config = dict(
    n_kv_head=6,
    norm_eps=1e-05,
    rope_base=500000.0,
    qk_norm=True,
)
MLP neurons of a small language model. Each row is named by its layer, matrix (up: input weights) and neuron, and shows model dimensions 0-191. Each number is 128 + 32 x the weight over its row's rms, rounded and kept within 0 to 255. Numbers have three digits each.
A block is one neuron, or neurons of one layer that tend to fire together. Before each block is what it responds to, as a language model described it from the Wikipedia text at the highest values.

Mid-word subword fragments
L6.up71:110093108102141120070152135130111200137085108092077137180162149205094147166089115091169138151106135117183088161155165092088143172124097076131134063111155119143134129169101112138111130114159146201130147153139206109147078174123141142153142147128122113143137127147133129186057102169106182174130068176139133139130103152119143133144136220076218137080119138112110119092147211167177159125132153168106097129137113089143150123074105158125148083075120137171115088170108118104088112094098108155162157119174082092152095177153131105128156167099120143120123107119092139119104126132117149191
L6.up222:169173135106073167139098109116103128124080166088153135135111146156146137146098109129133130125135199140072124111134079128117089137190119159162126144101137105119161107169145153132140137081192155116098144178226154123136079130129142132102108096123090160123178076154148174133131110125118161164163151093133123171132148117122146067148092090142116120120138125143092163161159132081121081145229184097162160186106157129142117109175123128115148124109100079137153081075084174089132132040122157149133156107155142066155092145141171149147059094141082197151174149102106197171104151092156152093
L6.up521:193119173145091190141126149124186162102120132092068193117129138124167132115166160097178129112153172204172176129167192147171108073186138145131172102126204126148112092105141130119117111159109119145111130132143125125076077125119108124115132060156137101150151115137080096070110095132141112151121113113174120115138097177143110148152176117165170170137124096149100091183118163105100076145124163117162109166170120192108111146153061069137209124143096197131187156105170112112116127135112154107140124108131188123162180182168202167098098129121130117125132122146070172128110123131151109146
L6.up552:144145189078072123086130146110137125122119134139163194145154106058038182071079167144110139126091139180093124108166073154119125165147139044165101116131216134052153081091102111080152121106175094109120138146122168106169103129122131150110113156073178044117176103145126108149148127089096160121118143082112089184148125123167163087092105158180077074157164093113120179127168098079129061143105129110129120169149173133122097107114111121122157103087125151140152107121116193134118114113135140139123122127091161119116189163112151130151086074129118139090125103106083157140106133151120146126
L6.up590:101090211174097153137083076123138159059101133102136114171116084110122127143151105122071150124104093116138141123121159169086116107121130151105108112200097116160165104109082098125131137197181081116081189076149146130184145062137086170110140142112163114101091139169101146098124103167132122066152093103071142096110109148117144104084136132093039158146177139090124106115049195109197093171138143181111093160159129109123163170130121136120113125156116138138127070109112105140158138146173120143096102162134142090124070122186157107065116130162177152107169131102118159133123130152075127078
L6.up601:109120139126129171111141140178131109095108122121152145125124201145124151083065099116074093065155164082068144163105075157105145183128111134113172163173097108092114118109138109138188114152134178164144107155157108080172092136074189097085111135128094101118141147174125088146095173122120174122164128129108117119115108182077089076129147074178063097066174116164119140167091171095126142138172127175115042106145101152123139133115099124133123179041157183173152141104166085119165145091136163115093125120135128112114123160131163139121164189128159198089143187122130142101119173130148105149
L6.up740:111100170085132119102127123113181158090136156109177170144107129157042103133140113080136125079132145127167135101162154108100088178128167103161122154143123150167150130113106123149174141144142161162116134170110112066169111140088172108130148169124059071054112069178068121132147153177117107160166077146182127130092121183093081063137108113211178135140060117121109143109089136154158047137170126146171125126152147123115158108119146129138087093145117175188157106134145111162160129148127090153095082121140122095090144187137177133114158117130151129078116122074110125169113130061084183165
L6.up757:168254116103115116113171155116191171137159133121103140160143140185135133123124162058145103100170175086157134114184167174117115134119136154092158116153154132130093108098176156180144129071103111103172121107097126045151098126106101169178156152149178112125128144127098159107137138099143111130149076130127070053109078175094137141118149159089152139101093143080158133131134126113067099173145163145157115150134155161176143132177121123154084111092159102074164101127135042137156129155096127097168058110162136081114105099130135074069117155092135132140101151153089170154151168117150165126

Sports performance vocabulary
L3.up437:137103091167073105138103104174143098087118115185179156157119179079124145127113200162128121128118161135144103146153128146179097140133122143087145096177104170123136108112066073091114167185182124103169101099083137192141133129084042145114134111102157139180129164133098147166132097096110065162149123113106117127125109063085132109144120083066119095099148118066146116099115095112145081100151135071111139156196079110048121158135129116118150085121095163154159148114110160120189087062165115084083170101133132164115149159074170143132137126101161101087185117139121131098068152131158100116
L3.up505:096078111134122125131134109187095104090149161123179163079113153142135146210087100151134136147113149136152127097166133085151111104108144110185156088089125065134076151076114131131161173155183104148143113109095165132096072101100060143167110073113135069162163143151145128108108136127083110146121087139152103125098135118102187085085148144165104123122130162128118126132091084116120098142157099100094167158171134101078174113108099087108087038134116109155171117118144157124168039134139149059091064089089116146140146136116108096097128039094092145100164128123091133106059164138095155179

Inside personal names
L6.up110:072124113088068096108106143109145185135102100082110153182131108171117133106158116109098106160156081074130122137159151173081086156089130141097171158097096112153164139146137162115165174128139126050067092133089128113102138156096130105040121178129201185136112110138162179129158205083160156092136146103137126113089095164127131121113125152149070076112120121142140107122132103156159199110088097091158140171145114204114112079119092150135137114130116161113136138127160100061076073118126072114125088169068115086091095143137116147166074146119155097105095137058134131154157129150114137183
L6.up219:114128125125118088144146151144148133124090188179135134163080168170122122169100150146133175129177148178169170144153107113138112202055095162105190090133130065154130086098191149126133116114089110148085129087091133192017165134150075143078093143156142128153099086163144124103166139140131073083114172126106119141139121083126128110164107056140026148090135146112138117131095159120127116188098108125161106138099148141154075142131116114154116081143172119104088128119078120123149099063135125127097098132112125177183107156188120123187191133114135133168165090152074117129155122147132135142
L6.up258:103127167125195158110136111100106115110183091153155133151172197112116139106157104151149131177114160137099100119131101141123106052098120114140190141148123145119154128088165075094204127187168154150143126155103113163113057150113099155117152137096163136160098130146127170177185132126169116113135132061177144154119093138140127096182166110089100080121084097130130163121157067124087127127126120105127113069164069107164133157089153045139083127106135096162095153049075186164106153125081121091130104120106148088114186113182142106106125099138170078111150043120170108141126092097106114162
L6.up394:130105114141153082159114171128092134073125174154096128139137140166096124121154172148118107121226113150169169161115150185162115097075166153108104140093091145105138111063120135106127173142126155119096073086126123155094112093114088108154118186104196155123085078155104173113121137123148138135173156126104156025115137131117108095126153107123098118104107135131179076146117074124108212133155132148212074098109139124131150109187162096093103117067135093063122171164080160117149046112075154113115096122123100099096128111178138086160106093075120128137114090131166101121117126086117096157
L6.up485:196105167143194143106109155076083115118075149116150146218173161131143087164082153111154218123178116133096105123161166139081141124131126117137165113110134091051131068089139095074133131149122155123117126136108117129144136136106162152150145136076100125127129051124091208166177116146210139165159143140114106080182092125095139128103197088103161087153112122087095134132131157118096103134120115134143137131096136121085129136197139132093088189162169066102127090151114113151166125116115101109095128087095139127140131163114076142177099082094125114164185111169123106108150131098082070113
L6.up685:053196112132155102129100135090129135104111165080194129136154145114004146166086124112137163111170112155172106169168107164160069149123138124129104182093090112143107180152170154118155153093102087134104152082137147056171091102142144131106141135097154135080114103145090198157178122113157155173124090111117165132141071119089113104142071098138095133105121134079243147129158139129107190122172145120111148159159129093129141130187155190132180118107113043112099077109132145152156105122092133107167116123116147132136112156144125100104105140105119187134143151121133159180134127158125106136
L6.up695:144151186130116147081157119104100165146101156118111116166079142174128050149132126087171143154162127153147112172205110133135205164118107136187116093152108162181166072090098155141144129079128139131095138115074082154080146125139146071147132119091145135192162072148109111089174134118142167171145109173142072087129104153120189069123126117087123145148138123136128115107081115078140139155068182092133185143168128148108113120112177137079098169117147114185110138127050135155147100107091100077154099118107132115121106197180082156152177094156141136100087090177109078122122113119099108165
L6.up741:070136135145139082126126108124058165120101106107123076162098089082155101122089072105138143133147064157097147119119087182110129132125096142159084144132166150107153111073160163116224132143065134142037124188141103097189160156098106099147140105105119204090126054118103090114127165182107157108141143118111221182138119146087122129126171111115127128105142134090095134169140151113109122128146137189189104102058130124088116108127129117099165123152160104111099128171108118145227117121112113168108071091112145112158121127135103095119176057109115131145115080156123150142149164128099097120

First-name completion
L5.up165:151127132134134115146185132125102161129118154153062155112120189170061103184117162139137171139162097142121137125130158171131108132089083132139151092092132105183109082101134157075156132117058075110053162111134042101073139158116122126121133101105098116199091087064161152090157158156150112147160155119072106125146079137133101113103181145139102103113114132152025146131094140131127155097172145149158138107096129168067117161154142125138081182147121074093072057110101158108159128118096098170118157118060122152133126165153105094154130182152138132096113094123127104153058074126125107127
L5.up392:121135208091141195110130140115118108135163127138103135166094119191096113130108153113147134144147115117144161108142099179136064151094156123204106128061158073174106118095116114124141152121111167168111088182142086142094090133131118095140092124082080143151103074137109147102125134159138177217162125163099131162100093139199154096102131133145069131142083139098150063200102129145092165103182099170129156070130154129167151173118212108130076189164143085135086105082072143160132104110088126124137140127098098125143092128138126116119106207138098139153117099129076081154179111128091134136
L5.up461:085131094157179114125107156179134106124161133093095155155118171166090095096177085146142165115123121063139167146120161187183065155045141139128128171076201090150095162074124067112189128133072138125083163130098083165120015115139065116120175128117104146140115133133138125134132161139152132167152137155159128151112107126146107158110134117092099125173094163104139144180157145137096162112163120114190147106155126102131086155133162122118081158151157145066131072156093149068143099126100111081096111127119058115149123149133138129147113174095166132134097101138173090132135067060130103165
L5.up563:089116128140106127082086105144145072120125125144154102166018170125180165149095145145160135122204130081143115175145145156139048123056105115120136148078118109067135123065167127126137112123153124119093119101094090130093121157138117155117106157143095182092094077149105181172185158145165088152136154113109117139196146055131109101140086112105107126103069150165093138165146046115054153136111098122105139107096090170130181150121151114099077121108148162139132144142154114069121078120081156138107096090100124108153168098140153100099144186130119136126065149098105164144097103125082148173

Mid-word fragment continuation
L3.up170:186168153113123109107185091144172121119141094127111066105132109117148113048108110134117132083143141111076067150158139145180125115083144159144174125108150150141152111080152161049144134114105143090125167111184149149177117075163154096086166182164091073126134127089185090045119096145134131096123171152128091110143115116137097098135132125062124086096119090139108150108173113127082132145104099166081114111117128121142146144127108102126115098178105099154039133100144143139117222114084146100185094118139158138097157142118118161038167125197149121124140058152113121151081145073135137106
L3.up239:107127134107121113112156106194138120119081199105165123137146128139165089119078111101152120181158120168086141151119109146129126160138130159132157121175169174088230092068124105097127172179167154086183057093197157125088097080111141103120111125151142098140130134064119086120066137148174044151115089148132148143101101108157134112122137173157108116106154058121148110114098080109105111146110081134139083164178146115124114108151126146173165143137136148134132169125118149143172198122089073102102124093120118064108134126159088138068117147194136110133163091191139100142140114132107155043

Infobox field labels
L5.up351:098151118118122155213147141104113132155137128121186171109171118153125156135120080147063156178106133123188104137113194072117130111167153127172120111079156183150152152144120130159094095147137094119124153154167187081179090161115157144192089079127137154118167183111156183147189112144186133150111086140153067180167184139078133066118182178139115103091133169168129149128093130110184125197109146137142137135139146107162144154098145111110140186178117119111107148145078102144125096114159130113115072151127103154182139173128143097127181112110103127077106141104158142228176131117115109135
L5.up393:163160159147123100144136141153138177028161126098164169095118143188155090135151130102124083156175083138103072085165132128064088156128104135145167135208174154135107125139113060164102097173183165120154113118156163139163137129179155154132165165117134190141124148114183120116158132103125161131117098130084157157109129130077131162118098184122165104111118195155120092118101161072125119153113101101096108085094147143140110140164128127161123158170124167144095116112125117122112117125143162173133129187156111122149063161138086070056153063094155174069113110193132088121079162052131128132
L5.up468:173112153134145096071064143119132093097171122102120111192100126168153105114141155094136183102087141123105140141124147164097128160146120134205209132180137076046047102139148097112147110150143152141114128131117184145158080141140147145144116151162126175168176133101103160154112093115135087178150121135117166109141145065123114108127133091098111138188158068135116118111117132207163090137181110165151125210089118154187129160120080109115076122146135148121108135103126146150173092137164091145159222192126103082095115124129138095138114158131158111096064144180133153146164102068137136158
L5.up614:118123109105107089116164193125148109086180115136140143166100154179141098137099130110112137146159148175160161137111165152062088156119165141192139097141184131119114108155194197100085133180203175110138118114111140111165146117154219163133064105078149168088120125132092084152145134158094179158130068115103146135152145153140120095142122120150152116075123180105154123117115094128128149183126114135145165102166152147172173102128162109122163135181137147097172154143094163133224077112112065124119163165085169044086110154158172126113168135097158147106138121151121152182105099090138116087

Digits in numeric values
L3.up108:097165140124150139093094146055078156184132105106186083069108139156154166113170152143102123130150172110094091138129128128126117139129088156192131159157115156103108177142169159100175157122136164084071083130157138149131125176118109135093157125179073070185094117139158163079103133156198122153161104115081185138127154158122078123160121132154073135101147147153135188111082145083136130144159102138099125140111151195133134088135149166107171114089118115080101112132158054111154111130122087191074156168107157111153102167141091131140102129092083125156130167119149119144159157014100168090
L3.up413:124187094118117123100110138115159154222166107085143132102128166123153204096047114147081081152144161162149108132128142149132124080084123145128109115126111087151145154134136181099159135088111186107122195139092104130104150137128130152108116146182144125179156175128184132081056124124121163068128101122118145121090110148132095191199147109109122106107097133161084149144154156134091175148141118151120120169130134130105126105094124119111129128144128088135168074168085097085178184164086126135090172112108128160132057167137087143171104147181147058142163084170116152101132228098090161107

Mid-word pieces in headers
L6.up3:125122123117159079137178117119159131108119160167130108071157075129096097157133167095078100117103179155101101143149121170114039134138182137185106137102132087190131109105171140184124163123146150079165116074164176060138106166081140142162154048092106120116134163118101172236116189091087123131112142119124155151144158142127110144092104082160137097085141132138126189092144130058108107121094065125165106111152131121171159150140154115152112138113123107141121114183119090131108062148065167093176125156127149151153130095168191099114104107149167132116181138137107161152140109172174099149
L6.up37:140097129118104075131161167123135131148123104179139133141174127169139088122130150165117162068111105100178110097147130083141132126110156137116110096177200061140118060146094157167137041159141170115151145150098106187156134150151118200187117105132126103145154144118124143125090166091127141158161140079084134072153121114088121096095152163134124110098120153127117090151116132100202153141125067138155136153113109097140102126157045079177133158156127167136154087084098114145154114078141156178181129195095101199109123136196172080156093083120159140103170115068141140147086160119150102064
L6.up122:122108143155133143178133084192115142122127149108140085092163113127123137115116173184070141132124178132138157150141101141141108071118184195101154119116169072089127095065058080096167116149148088146170154165158184063128118072166182144141116108117130154162090105123143161093170144098143221098116117117096185116109142137181128111102070103117160115135127193143176119162079147117189154196110084112137126125144139151119091143134126186101106149042151070121126128113143111180080124099066112117141125136067166155128138128186117152134162076132141137136101148121114120078130103149076120131
L6.up148:088138186110097118111178107116183142120164097117160087136155080118083098070146148120148154127118101125157185136163126102108170159162163132055160118113145171093122109076158187146089104041131171056155108134099138083148127154069128149146179156114136081113113167134037147133182168122084134147117131125080145130061133112159136032139164097161184109093131082173150117133120146108128134169159161104149113154165173124162115172141167155171155179124107071111118168123158118158139171099091147099187191124087121140098140092154105107126122119154065131132140104151166153144117134130142097130
L6.up185:156160087131141138229175122158104152133077128139124129111091152151180148150127112166084164159095162116120126101100105156152199083126083142097135055105157153078147109141086149068103133158130147114094116080122090130107100142141165168164178156065106108062071150171143175107183151167099143119148158093072065090133122111146115115190156178130177121080108165137123076148088132118140112099103097132146133134074125116137156130116117116125077111126150165098124125104170133139123131131126071128110171098030096143084096077117098112101181083159121122192161107127151121154078166150158110104
L6.up542:169132112124158104167114151102105135157140195138095068096160136112174100131117094092093152109063128141075144117102108127124111132100172119130108132025151105091141150070066147079164131141123147123103106130117172154109168114121149099146124171156071100106133151167109188093100123170109140104147144094113063082064094135129125153090152068129180116092120171099102110214136124098110102114115107147139109168061148105107183133150105078084079172087121140125052086152115114144182147120076103142075124108084147175102126166124125204133109089064148135159109171131111109103093121130145107101
L6.up562:102155072166102119100129133159140160148050151123117109116207083099174181091135126148099102124082157182147134173146147112155134144127156125151160125078181064146082109140038118136151130098199061104187130128119175150149104124068131184159084135078084079118154119137108117121115163129103101105132148132154142084150088118126088139130154111105095116191128136125120160134180125129125170123112128134116138112111119179071141159141120099206112122125120181122103093105095173165160124158110138106105193147149114118144193156116140125102084168130143093097169168141166115056096081215107103112
L6.up627:133176118127092163108146111180108086163096109100209120140166153151134111133114151141095155096136132131069178155144173121144062127116153113149136093068115144156150129170088183151153093184102133133161096119077180144222066154168152092157175159119139162117110151173127175059130153096064204162120094109106127148086081071095149123117120142167149099113185101149145133130091093137147144159125122133133147145140124160119141098133083153125211144139152128120085092138135116193136092156187138110086073047133139084145143104161138095083132138120139115106151116104192102106139090155092097132

Quantity numerals and quantifiers
L5.up37:098080113148137094074150152088114114158116141130093151095115153094100127123102152114150178150133104169138065173140154154156142068159060124121221082142060098074166131121167137090173080157123130104107152124149131142105154093123097088113079091136106132161163070142117121103124170123126120095124121063127100128117081169122126089147144118158085147070116122174126161124145176119123145125115152149171176151178134116136152079124129153135120077185161098109053119206153185162165085141121120103174115139123156132149234131152096124183128126148159057149121130124122117115118194140108146059
L5.up55:161122053103090148140182119130158127145145102133122130147107131156120194103071121115050109178142108136154126150125159142119209116092096108148122172099105049098144174120155159121148110110111107170138155129157147110119190111113119178156112131178088114113159149158134102113100144141120181068119097112149108111150114092114094162117126146098134124088077093163141115089166173122099133175112120161168111111093119080140145068176152177092162107166113097141082122147150108073140120137203121183103153080145127096051129093089106180094108142119171096120120093143144119075115198151051195074
L5.up449:118145144070137067082145111038123131145150098135151071107124148181101119104076114136075118131210173139105120153118132115120103083181083134136125104143127129106107139101165109115162149074125132129109120097126155114126109167144127142126124080074164118149111132171121120105099135156101099091162129142133118131125142133090171169148138136115090096099162090144079136100095194091140129175124177206113147149051182135155102063118186146111143168098139101118147143137155095092104146180158113151128102134116159086099136057076107124132078142144154138076138075154140085165154215044076150069
L5.up531:101132112098158170113106126130140168139173113127130074065105083154075134124127159099138135109126146179144080129091183129134118111149149132110136120168149086104120150162089148090193105161127170123141062114167159138162079178125066112094126082125117083171110103172079051084149177094122133109112188134120112094149114119105172104189139144152056147074166138173121128143131152151179197160165203136144116177165179120177125126159149126182162158141126118098121097139128215115143105109108097176113097075170113130153118094089126092176140138162104127106118076133174094143087139095119115075

Quantity after article
L6.up82:101106117192115115090154128144107139162112083084129092124122073098119131133069106151159162127160148135096153157120155121132088125147112187118164131156053118113156199179141188101156152136104225113069166157134104123109134164136124104094150049147165100152180149154134181152106107137165110097134078129141108160141187175178138158081185084182113118130119124141174094110065197194163164169107129117161143175120117122171101123098134129105191115151130069117174120145133212186131145098130112155126065119113115112152150108116158153140160125142101108120137096138141094126133141201093125124
L6.up183:032046093151163141150121125054164144138117062115147116124123110152152158108132111109150125104162092095153154197102160160159087117138111147148125144123173181117165155129162153142127153077101119149111188102106200120116143146161128153174096114167088122123118150149118148097110167169162124101096065119110096099175087119112179157162122125168150153057140145130103071072130117092140128135150090152120093149138094059114107095108107130085142155089173107110135080186125100123117127166217120143076095084172087078155135085096141118129097124137146128173116074138152114068129194139111131080
L6.up287:097141174151111209133148118110127080146152062138171069122101171110127190087082118187125074081129146115096147179182144152094112161146103181098164121119148134075100116145095174147105135116157093111087151112153135143162160084146135120184083113098147176152184090086063136100088148131106153133118152137190156149123147166173161110096146093163162104126136114121128092090111136170150131147083164107126106166079154079128127156102153058093133097124091087108147137177160142130103116179104061119131108115119128080134167158077187131155128084160085090111138154157126176127158151156050095086
L6.up529:156127124189093158140165133080153106152097120128100152155174077152174185126140095124161204101117159112142132163142115131172079141134156096142128173100125093081143143162100216108104129109094128124137154148141114151156148212100133135101117133128092157103083189212169200121117099159119113136133132125126077167091133184178107171157115106105116147089103117174103133172167143065118141119120093145160164109147137139133130151134102138147134109159185159097153098136099157114196158105136196096120109101106132165152148106168145165128166163192095118172150093141079147065169121097187079061
L6.up533:131108130126103126157143174135151099133090136122084157109175149119115108116113112145137172087133081133135127121103098161131062155131120091154069139115108094130158127113118101118137115098064133082200152085122144136087110151113138027111164031189113142146110187157132144115113111143229140133148092167098095121129105125124110161101163146121128177090169101114117130105140191097162101149134078116159135175123079149155094148156079120165195063097136104058148138152168121125109143150162101084115171076103190132118108119165134097198173191151144109153161081169110117157075156144104145122
L6.up692:130141133131090078098069095103089138147113063097098108095192144088119176115092064140111073154116085136108160166121140089185109086095081162150152163096158173110138152130132120172154111135091109151146087108099117109130103137098124115148106097134155098113104133200151132170149094161117160138218041160108116104167121086211109133123139122151097148160184068135155087103101140129163156158142161132139094191035109162161121113155180154098115141119107087150137162184134137111122195131157130079154105148113148125105131132168085132176064111107144100119165149137088154148163132106165087151
L6.up719:166077133158121174104132162086156141079113126112146122051158099167116132149124134131110154144194126113082157129113114148085126093156120103136109115100152154129100189126143142212118117115150074090111183074169134132130142102134168107120167081188120131217127154116136127122122101126183183140170106124154089145128122153148135119105137111135122096128059081170127117119133207110190137088121118140182162118177107154089073119157158088129126110136136186169174149165113057182094144173146089088098124139077125067153149110159157134170094135176160107120162127150077143169179183067112100106
L6.up764:153154150140090136079111121156167143080140108134097198116171089130160037174176082128102123122146148139117130134120116145142145111097127103132165111160129131141058134125175112085099120102126124134082147156142169127106152137175056085077134103125093130125073093144129159114117112081176166166111102158101103139129121163112112128166210137122178083074131056123128074121166182130129184136159112099136163148090155036134065097092184154103133142165119062153148154129174155136157116136173156151085105122099121136112184155201104128138103164081130067087106129136177141111096128139164138081

Wikipedia section-heading words
L5.up139:098155146079148106112108110128131110084161125111093102112122116199178062126109147135055134076120075137109135135095179117113166144148144160132163116114149112111134161141167088142133124202139196118120068137183145129173154152161117122131124152085085043072088104149090217043188132153120156093104130092117150126076061112094125111134164155093105164091139121176162101147122107112111159115065127117084110171129143089073151101155070097085120155164156099155117134138065113114168096095158129138178126088081110141122085143158091150169128122141141135122093113102070090124136163146126119091
L5.up252:084153081149096152157094114203144161199116114137098091143129147150163065146100149158116172116152075132112092167112124168159165100122109158137103127118144139115113119097141159110169111104121145114188166194139136065132100149101132140218121117147063119047117167148209139103098117138111184172162109099113073087132125143140099130142200109108141173083152149174110075153142142117080104081106140112141090222142171143150088085156075101167143157140111173134072096147087116097131124141101113167161110139086147101106101144115162142098099129106110161143112123132135104077122190183150119105
L5.up622:166125132109117136133098115182151134120055126078152075058150121116112055105090166134119176062102128155089110139089147136159124128148131136089172122132121090105092119121158154120185090099132172084118148150150157127117222104127091191134138160164112141161077103157101115123137135121077141138186104094200094158059146109128118121148135102116101134132180144192146081140089120120159066131163111057107156129108118136138080165181083090146168168085096144121077108185100131102116114158106116089144118116096187092142116130146116143162108094085102066144100130127120065142114123134069076076
L5.up763:189114086159129072142071107090145179073109098154102072101108113137137105100123135094111076126136146055130082135146170058122106108126083144146171179104100137117100094165063109132137164126148204115175107144228189127123124172167116124160147188114150167114147120107120121102132186082123138146198089147126098073178136107129126087124143185136108084120092115101130115134145146104168121142161080079090110144108115168089106118126087137140126107171155096133129093153115124173102131105104075130105094157103120138116072126195086131103099072122109137127068107138125093063104122155073137176

First-name final pieces
L3.up455:132110090140086103135140120171140126182093100061098124126151192096142122175146138084162118149128120145191159137117177122167092182086135089035127130093142110147127148124164166121127158133094109122152128080114077128135129123091105116115101109146098183199100104108133151117119162102132134163066091156115174166103137135205090153125172140114108105151129109114114115105124111115114182161145119146176094107085081120142074170147050071108202169070110115098098096101104153090112170063141134161157137083117084120094143093112092101138178097055081065136121132154119099101161109080112145092
L3.up713:134130138134145102112140151171113124091137169119130132142128153188113085150127169101145166083129108128150157140133124168173091177061139154143117126079223061146119120057174132086170148123068124116092104081113090182117088133110053125088102137109158159160074081120129118148138169129122152151107127164085172134100107144125080144140165069158020137144129125102079155156114133174075197154143114103200106083119119182116110174152107090164123185094121123102111089100079147114185125088109107085133139142089122137153137157145115104116202132125153113130126133102129148130190110104144084159